Weights of a small GPT-style language model, trained from scratch on English Wikipedia.
Size: 15 layers, width 768, 12 heads of 64 (4 for keys and values), MLP 2048 SwiGLU, vocabulary 8192, 107M parameters.
Training: a variant of Adam for these matrices, 13743 steps.
MLP neurons of a small language model. Each row is named by its layer, matrix (gate and up: input weights) and neuron, and shows model dimensions 320-511. Each number is 128 + 32 x the weight over its row's rms, rounded and kept within 0 to 255. Numbers have three digits each. A neuron's up and down rows have the sign that makes its largest values positive.
A block is one neuron, or neurons of one layer that tend to fire together. Before each block is what it responds to, as a language model described it from the Wikipedia text at the highest values.

Responds to: Mostly the name-initial piece Christ in names in lists and tables (Christine, Christophe, Christie's); also verbs like took, got, married after a subject, and years in table cells.
L5.gate70:155186078114192164077138114144183108127111089146132188114175182167085172166121120132169164189136120158157066117083133133141136083153203153114135129100129146151149110142090112137123144090107125137097101176123176158100115151105128131129108140133139138108151091151141156183127157095180115164096110088148174169078101081168146088123164114120105104121151116144120112088066126106119151093138104129113145129145148081162163140169150122093107125053189164128139115152131100090112090136110130110134136084129117150147157129128087113154076147035148125152143082124123161102160170157120148138
L5.up70:138130120129175108120143164136162158126141090092108193112192133153084140216180062188176137153114114186165091146113169139155154043100170122119137137179171133175156095102121141168218121104112143122136076056034155193157173160121144100133117104102147113144128127158136204116173134121172136122144108085127145119094092103126119056073098132140109128155152129046118040106077146135047125113153122106101193137062144147163111154138146166094086154139137143149126090095126100090129130070141152112095138157121089097097177094162111184163087102090142136148178190168106102168084139136091200120
L5.gate184:192152156150125106187183131133145156054090157148162152128166093206069167112126141110104099172142120154169191192222171095088087144170138141090149107141158134148128115144127103137139145131055144160161066111101099156108126099099142130090136130200103130124163112068117054163108134144137046145127157071180148132094163119161137113147175115113140117109187066159118202093147130158174141109136128113124177150135138109102126119076159157175134137093084131057161080152100139157136111136132112092085080073092154138130158140174136164136147126120105121099123121136134142099121159168093171104
L5.up184:120131185124112116128159143161143141102119183130147140112190073149115148124075134069131153159186141180133162185105151165142078141139150157096199120138106177097154110185100146135112132109102141112133042134145109118146132122071128152153154144195097122209147173122146133146099144156149113166100111088132127154162156124133098149098206096103182085117102070200171163114104111119118109185168109140146147150149142160152125108123138123140110177088112091080208062130077134114086103142148161082122080126117140177119055087120160176120163148143118144102109182194152174080112179161118126123
L5.gate376:119156127105101128142089125118112114200153217129083105169122116108106126182061104143165131131086075112122060159083118093062140063133141184143138106134112106134041137122160179128186071058116145111163157112152133133104110126169146177117166143100131142092099096118114114081162134206121066151104136150123099153139185181128152131138184144195096124179088083160146116106124127104087109133113192103117148062133124157173126077132076133149203116091129109112161139132162070133158105171084183082072150118095126135126151132141123088165086157176113069115185163137157149088123112116153160098
L5.up376:126109110131107200081121099092141148158134166162079132125195129131118104106094155152141202136122090136120131181158088121129132144097157183089132131101130084128111102160130166148116133113228162124126064161162106127144129163105141115108098124108109129108123090119141121124115181107116138108089155110114103141139146131133131164159188070100131139136124065123144146178134099109166122122115123139101160121169130175097166156076137156111159145124137107089110136161130150120119116090064151123116175164118123106186098129108105149125133162149120145100126150171109093172097097087084141132
L5.gate518:139100132123109208133095088110110111133120166164126146137129162092086112150115118197106119099099092124114120152103125078111115115149143162078158139188062135144148104114074149188059117152080118106179108164085078116110128147114094076109129147117162155122128124131096209103151142122121103147095092100088127119102133155161169094198181048145113166151173209192102065080173135163113123188112138058121143152114095178123111125143111164106107113039172178137138103195089080118109136169077140143108142130091061101135071136092072138183037093146174126135105185133150105090118117115166161172
L5.up518:110151163173156132113120069110146137106124127134114155128120150092116109110115114139169152109161067109107163173066144123097127046143125118134133138117173130103143105116158094134120137109197100108154150134133065046107115152098163103118112147116172137108156130159136124145133171173119098152087173092100137058103191153105133101167152057102150104161180161175086113107144151140130140102113125095124125117182086121143193116127079160116062174118115108107104095169148115157107093137142093111127131175096097118089120073107105123188139128148133112148128155184152134161135160107140181121
L5.gate609:108190107056172105065145129103172106128132105152192147116131071064121144133137102087103171116141123164154126111142096102100151103138121094202151146139128165147128109124151096115115188059083208104102082170149117199115157120125145136106134115117134095154113142160128205123153130121177145134127158162112098131157113134113117124147094072113112083123120108175161116080101130099142167176071137118098100122146182133135151130170091106107154201138147114162134156105175150128148150112162131150129113096094137148114172134138141128171131103160100175098122095132135129139177122154122180076
L5.up609:120136142133106107140116164094148103160142088166132057168125113115094140105045124197128188214106109070115127110100151104077131143166136142095099102126123151111139150181120123138096172089095118150106158194145163096105113101122106109120185134135155155135118119110152177127085134147076100185117183111181120118123153178119113141144141102159127103183092167121134119104130107077124133115147069172095101136133087149150142106119116140158144118084171124125168125081114131129130098094133171150143145054142133123077115130094147120146078085120109102146149106129145152137111135091088134073
L5.gate692:102154114100183148162099085093100172202149111140120130082066118090149136098158118190100148140073108133124174136157129072112084093103173150117164142137146098110168140163119092145128158098092156087114097144144147102130080119166116125130096129133112094124140072161065162124119123120206113145107129108129145159193148140079088099089133166107165092136183140164100109151142129135142130139180089143110145081095141108141178179092109134160158150124132109139129168097179123118133141137121090136109087124105118105151126117103099121139115079124144138160155160152087103126139114139172129139
L5.up692:118143133106156128061102093160096167179139133180127100170135118091119152077159104157147132117100147179136165166155141111118117076059150138172158104069089100073138116148115125138102126035105097121158130172127128140139113088147089164085145095197112139089148067108079133078107089118149058173117138148102134169133133136071094146131122099155143134174156101153083120165148125094105107187116150161144114169139182165112146173092131116089165130223141093087124158127108147159191133122110165122141149126151102151152109106203140112126114116166131111163115170147136143169095101151148157145
L5.gate1226:097119129153138133099163150148113104124152107135138147194128083164125111069077155098109185164087132108151159178086177096136144110125151140148136103111088112151142071121131190085101179093202134078103092141140126148133069077145074130152136149166127083199134106141151122135135147137147107204125109120067167156163144076167098165138188067147108128198117145123140126128157107116126131098119155176165110104166103183145125143136101119135095174161133091167116100103104138126189104127138088060150098110083139085102079133125146176186118114105097104118103088076109148123191173139091095136
L5.up1226:122170163161179202103165131123086117112144150119100162123089096137146082080087095135142120127144146086161101188118116094112112146157205195204133112064072098110100103060132089190108152117178131103176119136100066110141108160085089137104191124134147133104122120121161141146131079150114149172212128141112158142100164122087111129137175139173122086129192121090154081122117172105121137135105137176113141158086119153114108096149120094108146144138135082139139165100098096080148177151135111092126091103156112134207134129120179183162152133134139175128131142138204122103125202109118141127
L5.gate1325:050151131120107137147146110129119033174182107088074104105171163120146137138112187138133142186113157136126116166150165061131151115135162162181192105138153139113115144096093153140091107164113174131056079132133109052168113138087124120154095151164102125122125146187097092116102184193131151094099145129175113136148091132123112121159220181133123073090180128116186106129129133165151092118146094170141128134100096156099169165099111121194110149162140111157185150110178109068101148077103138141109104147139067121087132069124084166185096101119111057109077098140123108088186137139149114130
L5.up1325:081163128108138087106115117161117092149213116102084129161142156161151108128159165139149116137075138158131112135149146104152107096156148147155144161155153043057098122074104122149063144119112137150141125141147129095149123114093101072101139143192169140079090096103136092103099120170123146121056208168145102164133067106199093064077138153106155077098178112133148118132093144092172081144069082104146146112141174176190166185153126139152085167163122128110143145099111159078173119168129111168110136213151107149114139130092154105171119159149096084111135125122152094090170138136131116111

Responds to: Main verbs of taking, moving, getting or holding right after a subject in narrative or biography, such as took, moved, hold, came; also the "Go" in Gobert.
L3.gate327:153148187121101160114157090092126111140110140094160140096117063130109129116131068075177125167088159148134168213125134149131074077096128132076134106113104143176125124136106126108164130086183168157164091115100151097100100134110149103165109167123130099105187101138145103139153163131110062197134172191065146112087142133116170123162103078141144084055119106106144113086116149103107132154118125112113103143134121128032102105101113149143085195064126100098170067140159071120163189189168141090133081079117152087054096118106165167138140169157130125141098120112123080110128170143109162106
L3.up327:100143177112137149087142077095109107153097191098181099109124054137117158130124100082165130162073106139121162158166107104112101124108116155106091110090079162161136116155092152132143147064175169134145090080154176100090142123091182111151150149126139154126183109137145071136159144114110079160135167141096177133091150124107173044172118123134141088125106103128119124101083165121104130111125155137099099138102115125087107153140110119137097200106130109082140103150170071103162179164157161053136113111148152100041088133071195117135149163202117147130120119162125096099129184149100154104
L3.gate1565:174160166151130123182148127188137095118134147123131092148167056132154125123132093086187129208149102169170166142109159135163101078100093143051122132077122140160183095136126083126104124182144134130157057139116109140126118157124107105083167142125122115130130143126179076180086128119153116151187117152152144136078135110109134129115169115162152134091075147159114125118163160108096125153093160109150079121193085145165086146102062083159117185103101077117163098097115126087135145153189166083121142098154152146109110139105142135141166152103107125159096102143128141095131140080068111142
L3.up1565:152155152151136129156126117185138069118127176112131095150139068143135149147163101089172157197140116172160139140101140137138098083080105154026127113095150138157160093132112108121073130176147118142156088132107073118142115191108096113092152149160110132141103151144173122164069130112159127142184139125154160135103150098134133122106172146152154130114077139161116135129158162140094093183103158122131086107169094148160105161101075063137134163091102058115135090090100122099125133163173159075134140093134138184149113130139132133148134152113111138168094098167138160090148103074043135131

Responds to: Mainly the opening piece Christ in names (Christophe, Christina, Christos, Christie's) and God in religious phrases, plus weaker capitalized title or name starts such as St, Good, All.
L6.gate714:139159132142123137139109146121105086147173134108134093178144185099090152108093121182123096123114123157112128119124113119095111085071122147171103145106145087117141151124092114155106142086111147156114086209080150187089135129148133087119058150073121189126195233164176190115106147121105122136105166083122080110137086116122102159084144165144115166107176134155173146104143112166108120146165136137074088152137098179140073153088160136175130133169155179117141096126146115154118081126195141096117141170139138082186127167140065156191157144119132080101121103095150105155117109133131126126
L6.up714:082152157204155154198082138195145124105133076104138121139105154121128105142127154116074111101121126162130153135161117120115121090177190138198108112167169141188092157113126116125025051088134221156195104133091111153130155131179185141125101074138147177095151201176186167124109163128128151101178131061128101151154112115149128143150115089072135137164170124095161136097160133175119102112135186170149168081113148126146103147121165147194159148119145170057150099139141126117143135144147149153093144143164152138149118136099085119133139118188166103105083128107137137088133065201091097071
L6.gate1110:106186144172163133109159168148122111104110117149165151184097048168114147150107153165148138147139169156105091142125110089186123103085129177081195167093119198122085070132059134092109196135113142087121212064114143094147111162149141081172139072137079156133144103153158153163111091095164157139107135142095094075106143147093071124153201144108066156095159108155183102053158095155127166070051105147157114162158172119205118089183132046117134150154125112132124161087127125127132130136109209132161159123105090156119095119103180153135129140115183085162147110175098142091176112129081149141
L6.up1110:161126088196147108081140120086148116138138134206158207056160119169124174118062124087151167089131124118152103139087111102139131108084067121157113148135153077072148123114084130082139055073099108061104111063079156154135092179084130115174095089179104113106135113111170160106121119137107181114174157154102171116145107113111120119116193168084133168094122142120193103127148148091124121071120115177106112078153130174205098058090187051156100152093111120134100154107063116091180136095087137121066161087135116147118113099082141107135106142083101127189127089099067128122138075162085087113
L6.gate1517:142159135137114088179123105144151118135145088164125114127053097107110163112164197172177137117143088120101161058102118107122141112166128150083124160129125180105084187085129187110103169135102158113112045059186151109131133093144103165123120096133085137108159120147159112107100086144176135172068127137103147161119113094132114142107215114136103136053142071085189151134118116129177151134168113166075118119081134131103085145145150143125120163096131093138118116116100142120137107205150111129057115092143114131107105094101111173140117114114127115124131087123096136145137137153190037091
L6.up1517:130161136145113101135191104156137098096143105153167125121114155177136076169099144170161173141085086092130119077093134140132194113146106128083081105141149123112115134104123136087120173140122143128101102095151182144117153108112087132157138125118120140109140131071128137099097152159127092174081124205102191146104115051152105122136192098124087042135116132094219115119130108099148157134068117141133126136110171120077134131164134164194105209121109102066137106094093109118138108155157108096064162112184074106157096127122125156137122073144160120149125112116143146114116158105168095109
L6.gate1721:157110139136109134072146172089127141108118091129150106135107116162106109080129088091145161087172114083185117139080116084104142104096129119179105111079076121129197205115099166120101168086120189116135120140122133098136133079140118115100166100170103098116089126051110150111091158139154152117101195138096087120100145140095087208172144110132123099202127107124160127139180188155124132151095140127128064121142121092097169153153095174101101194142129103070089161190151169147152133135103119138152141162109125110103107161102183126207105189114100134136109127088121104149123127121140160131
L6.up1721:125119121126116153134078092114125150141135099128163080085113090173142104088180152140144091076151150114152129105201118160097109165170144119134100139075141167131157192145096211129100178097039184156127142106094113077108117132172065082135138106118094120124138076140120175124146117143134160094094200161101117137120155153087143139118131093096076173138118156149172106096112157137103095180116166111161113140145170100087160125153084158101081166083168138102105130120171061097174122143119111175128101177106137094128084121100144119155106139070090148134118113094134115140094111111137124111

Responds to: Middle or final subword pieces of country and place names, such as Ne-pa-l, Ec-ua-dor, Philip-pin-e, and also United States and Hong Kong.
L3.gate715:100137146162102128121140162129141138068125123191086130058075144108111100126124126118142065146142140171110097126085144117164107114112128127102098129144126100169150169183137111137170120181118141084116179124133122103154122171142108095143114148183133102205134157140154118151201136042139123118111122110112103127138084128114092143069184136095120142074111137152175108135113148090074108131121077171128152134137102129107115119101137104103130134137093155120120104145097133151131080152123150125149116166072099136140109104127145095127144115139079131130098181086107130148121152112148167132
L3.up715:168179117180146129073145177147139108131130134144132107108126140125132132127119139133094090133150180158121119128058176179168152162123129169131207174111134097085155154093150080105112146190132171146167147159162138148150079131094118127113106109154143126165131165145142172164144147035091157123127114117131135123098143159127125190098102127088117117105136152108166111107131088063101164117087065145085144163105115086137093144116153129140164070161103139123140055107097170108148100154117105111154149186120107168160085123124061126113115149112096178111084178118118083152127087119173144110
L3.gate1951:130127170153151130128186174162118180087132128175065117067095127081127096156163162121156121137155157155080147055115109155158111152115091123121103086133133108156154165146167075138164120136108148079116171104123213058139115138091081049123144106123142133168129108153125119152110124098115171106089093109118114156110132112168111084026190124111119085126103174130177099167146132154101120142114085184125123095170132111134111133104082113107090123143127141082134110152076103081155104128128108113101109202097117137092120130110143123111078095170093113129123177154124108160160154104100144115
L3.up1951:185112148138149109095150183139111133087129121128134144102118146113170138116162101152118072153103213119126093125095116157177109117164071180087166111096178126166134170137123137109117158156094172168154175123122115075155107177137144089073111095176117116121155162113121123116087114065115095102102109130111125145093093105170098165052146139118175140144115096101166119097132125112093113113116076159154182159180136134139131080089140119181118067204092080138147073095107146107135104100169119129135184162081136177125053137122120134132071122147156086116109138101114182169138115172143155146

Responds to: Inner or leading parts of multi-word or multi-piece geographic names, such as South Carolina, United States, Ecua-do-r, northeast-ern.
L5.gate441:125162121121142123119140155110091113161157108146145139146094143080159140134148143129154145144119130124162105124154094127117115145058190182114139118148109182214077089125135097135140112149093184132115122138106114130103159152160115121037097149106162111146125100168153109167106108088147150179091125143125083101134185103137166113115152130126146137167176089091158134147175084169148109107153137186053142083167130119149132156128124080140166147097176134125114109125055148154140172094112187092108109181077093088142088114098161117118142147100112153095136127157101106113127103122131179164
L5.up441:144126096154077192108109119162089129166112095111094101140160160139136127135123108126160199077166143144083102162139123147203169154092126157074135066141075194129133143105099120108139111163126095193137077145102057103147147177113125108107119188147096134156132147113169146118127142163111090131166105161109075099157145132163161139148130113107121120144094121092122134103094107143040178114042086143116120087146071148126166113192124196153163045112137152094143188127124130107122153110166168095118124112110122154131146118134180146077068168147143150121191144167171114118109119159065063091
L5.gate457:111115110099139131156105188147108151148135125148161105115142130169115124084096169054109100156100143120119157170127136134109157159073122156189087128170128091105116138158122123113097174098128125107088157134175118095144138174135114114140075139114165093099179139183101177090135120137110155142088153161130083133157088163115100103107115119097205073143106169084160074123134100132110105069090185118118130114178160159199120115101140180101091103119093097141138088131129095164137080083138130139165146087130144172081103176126139106144124145165080154135123128060164172129187137148098136097
L5.up457:084143088116144122133099118089098107152128141140173069087141110170168182144112103102140117081128087114175162137209090161109125136099102118109114149131153155172095133085108124081101097110116086053116107152098149138154097170141139147153148131065161140090098127124113127093158131196137148078130143093155214149140101096141111123154117139143108173101141120139156166103170126128152083071170107149106170119125107107111130124107130088110104186126099142180170152131119087140095175111130169177075132109088175172155123135136143142143176124088086106089154164170107154103157076078150102136
L5.gate779:127129071160141164120143162103153123102135126125088102128074210128117103118173168068173127138144091085129118083197069136102088150165187193126162144161105057052130084125156135141120156155143103086184122101091165125150169188087103092080190161158163124106157110125133115126121110178102109125132136137163108130153124145144108128171194130124098124171120150103152142143096102147134090114126120116175143131125125147114157134124141159186131146100034179059078108099156177154128154115108095085125079134116050126080132165167144091146082095169113136108128131086143117114085147121120130168
L5.up779:131125144126124166149103126167178203164123117129156192154141110093178161100058122108108104094114100121047075114118156186098158181092080142095117120179101161104148160126106115153145134145154163103145197139098110168173152093134171144163042117117076118152099167130175135123148152112097147134151189118139148074079175101122157125064123168161168132099178134151184195158157155124118093135166162154038102166129126122173130107125119142130156113120126109140146073090145111100170119088153123092128172143148081076145144128096109115047141081094158124143137136162122167132180110131099175054
L5.gate809:159098205152117112133118188113113103140125116089156150142100074090110077085153121130171165100153162175126089200140114179173153152085198159172162114193076104176117185152140125059122105170123139162160138147089088186078134133143153141125176131135154102150140083113069035114097114156120124136117142139135114159140087176106107136165040112149083126190118054125154165152185169063109108113091125103110096114148068013175121126135161104155124115116126137113136085088185113125097089164122140114108140166122041196141140143145103116129130118203110174104080187170196121135165150102099131116
L5.up809:134100110164138097104180142171224154084115137177175132153163080165072173107160132108148097121148138186101156101157148130160120095120178105093100149168109151147119128099111133191145147161113141117104151112156136101145140127110126156132161135121108143140131124187119099144106095215126106136140081086149074106121190183128144119119144191194117130121134125150207106146137134162127132118131106110170120163155110141067141160112138120114121177109119163191147121189130151183146112103111174146132125119118134112100144124130132128143131139136100104078150104101115166141106097062108179119
L5.gate1385:127125160118147133083125080161096130150140155146116124098147063101171090153106168192173125124057115095153098091121126084091128114147133147145228117164139110092166145106105164098157159089170114090196182133099135173134140095144156113111158117136096184165159086067101174112063203183123149098097124157149125184138119114081120104111105115110123151093068122152190125165141135196139109154111097127092151178151134081164092141161123139167109057136103111131168134125119160131178099109152145121133126121115101166070153125117100119187143160140146130161075135144155096129140113132111150153
L5.up1385:121155178114129118152120142091093136190140139148089109092118104136156102114077114142156170133070064111092137140135119095084078217137133135113146114160118070115143141160114166154130135088152088116164111195130097104144128214139116084134127069086176147124077109090129173136069186166136149164116127131090162136164153083112093113057165139174085143088116100094178084083088165171176054165109174058108119102132189163144109158191134086129183135145112130168156166104153151231155090132081110123110154136047118183136200161089104155152157147163077124184075144176164121129125120107109157132
L5.gate1402:194078141162114182141141155207110191127088178139137159167177084081128082121143123177119091116116170133106114126119154114064094112131103179131132107110137123142101120164155178135197142132125175174113182214101112119102116083138139131123139103043085069106125160099145090070114092125154153100118105085122122165119169126112181082115114135142111146172161097152085187155096192121134127151108178160123062117113112113126081190144105119112161096121121176107214137153203150106191105126069121074102169157110100158143096187115114111115130146185102119146152093093123149131143091130107099126
L5.up1402:098178130165143134139109146163138118143114135145133147087217122098160091061158153093126112143135135151062141125155130133112120176103100155135109142143136190145166061100104153126116130160092124088096095097155158171139164050157157144182166150164165124150159115155103120166122160177141166123056102166126175113160100182154166151170097145099143135158195137139156123095150101181083125121130077123183060161120183144156122026166093116139127121114119140178152088075129112138138125097145101146167098130137134092122093105086131074132060112167136114139133115152138163153180148175138148106
L5.gate1411:158097117169088096173138155176119134154124141136089101146139105126093082133130145154109088096085104143114109159048119084134155122140178163154128078182109161137071124111116154147097124142099148118144132133149142105097135148140163101145152098078129187140101099169112126038132132133128190088131115127127097105080139094112149116145173114106131162165105078126166196173107126109166087107073150169127070192092158129172083094185093079145136069168101141135110147145121173196155112061111174086138121098107113128139155186157107095127149144184115147154035181150142129105162100115081073161
L5.up1411:138117147128072136157139136208110154128120184139085091105111082144129121178176172146150146115099129181083090132071118110118093093134166119101142144102168117139104163132101145168090105115150161119154097107155129103082178062164179138098161110127120181172135163116133169120143168123134177133193108095123115137106110095092153116121168096139163167134133138082140148144110098136109083161100135124122119156174134180209104096197153127184099095148140136162108127148119140184171141132106097102181100048117149147112114146138086068103105180126128183180097184119151117098147099093103141132
L5.gate1631:120101087150075123131132127082113169200110137145055103049119124118105097112147182132141114103098094090084106207076115163088092180120147133142094058218173116128133119078042116128106109144154129133176136113104132100147108169148140101137136101125173140108059127174128144154091106125126175118123120060132148121078097145096127132133122140151095089148119089114152098170166089186146118070172076142114109122217070154193110119125112127152147122160098130155201113099124149120199109135080187160144145123095125104108148148088150099144081193166099150158175133127136171126177109092153111153
L5.up1631:098109123126155106120151158126171163124134121150109108188170175110110127165116135124165109115080133180128173144123122143137146186083113163132144092124146078087102165119125134138107108137107111138142091146124109125149132132115144119100120161101152138138166144097141091087124125196134155147123099109168138154185094065129106092077123159128100169139135105058166176128106164203119077137081130059075133121159096132151147080074213159129131082141151131133163066087106129168157134134109132081140145121115150128104117125132132126135068141122120096106118172126175153133088141074132132087

Responds to: Compass words (West, South, east) and similar region or place-name pieces that begin or continue a geographic name, e.g. West Bank, (east), Southgate, Westmead.
L6.gate114:068161174167112104100120123178116177106179133166121153137091148123135115206158104163115077101140101195098115090163173120096137104139158149110187141134142151120140158163121146165129142153115173079136149199118142087128094095154108097114098181153069131176150083123135138162079180089129104141104157098096065106162097073166110125077095145134156177107116109083125164185095120101108067047121133139104114134095108103162103119141147140100186119098103155105092085106110144109174045183181175159149143083143098164095068111111114128144133151119133165132166177084120125104148237147121123180
L6.up114:060083124152129059116210109174137129068175085130092158122110143151145139167114182104160120036150120128094104164148113125106153188062127098133148119122126121095149118103131132144092130169138174099089190169165193134144139061125097152124144171115138138154092131155122095155122170073106128071111123091087099170105095090143074160125114159089127131094147125112097152190109191132139119121113148145147141147122146109143120107108110119120162147130018142099103119138103104097107142139120238147100130108176072122196099090148104109074118119129176157119128074105098125109166217090140080078
L6.gate282:084148085153086128143118117136100150169155095152094153158126176083184110083066107146146171111059116128137114147117087168078176077126110144173096152102193044150161137157093158113089119134133108133182133103129127127091120097095120141044166097085139067130127182126108097105164164161119142137209190127115216109107130125059091130114119125124107090117158058159102139181119092152176122132172110129159163122136100148116140157140119133077115132159154142148136103136092096160141102110085109086089106086101140125162108095119156157112138140123083100120116167111139132120159133122132116132
L6.up282:163082092135125091148079099174136091143140131138152152140160107129145130175094153065142083092112091146107089112072154171115135141013190090158159094120113154115021157063122194174150167118155136191147150143176078174129178076096130157167188101105191139128093129106094137094142154106122074144095108138087128121067112092120149108150117095086078127140172118134170140104115148110109208132084151051063105099156134114186063115192129087081165081117116192146135138154143126114084112161055177151169101092149141103104133176161145106143166176155126084140102173165122123139146174135134114116
L6.gate634:085070144183098123192177158174113128147130160175105165136137135169158140132071132067098192116114136118153194158099123136082129102090176132174121162160114149168149106121088126120128174116171082138168063153124136078125189041105167127208101087127106125202115083129199170184147075103133168206130094151143137139128115115082125167152164131161198115076118103147154128154125112147121148156076172143134107157118165116133142092174129123095133147062190148144138184123114097131183129159142106100153121168128077110105078105094164151096069118121091134158120136107135142148104155092111085147
L6.up634:134110134102107150099187110142115093159151149178080116122148173146130123130105158077093140107110074094144147182099132137187137142099164157184084112146092147130117096156059080130083180151147123168122137129148183149093218112118124128144165138111172157138157096147183123090133068189111186147138108168136082114149116082076107213192044134116186115105153101164146109114163125115126138117110104133131123145122139130124102114130172177170151130105178132089114159178075082136144134101107115114127175091127105100136122112154158151141092113132136118107125192118140130153138116094111120135
L6.gate639:171102109162100140152147134110053097131070197148100182142162144187056079179162124128113111093206089053111104141068103129127149168109098157137153101159143105141152172098124105192072088093116170088125082118116154157063124113096092136077181164086151156135152147174178153064148128140123184134127083114130106129112148164115126153154078143107152117122133133125176060193189173155112050109115164110092083139154167139105156067146185106184144108107141117086126111128144090189153135125070164137154109147096162149130102105147111157154144116161167150144107091109146098164102154115121096119
L6.up639:114112200163119154100108110134136151135131132174064133187123166111136157140065134124139117085143140080125167145108078182096109163173130146118144097153095097170111152129110110206118113094142116101070105130151116131150081155102096135072175134072151079112109059166097106076139144118095131148134143147163123077101111135106094149166117116123147104185166105117085131140175136090109082118077112106184092145096119162174186113148148107154166083137095096086148099119117154115147124161124143176121166108094163109078113097178110093127104115127147106104194133158090156134169103135116111033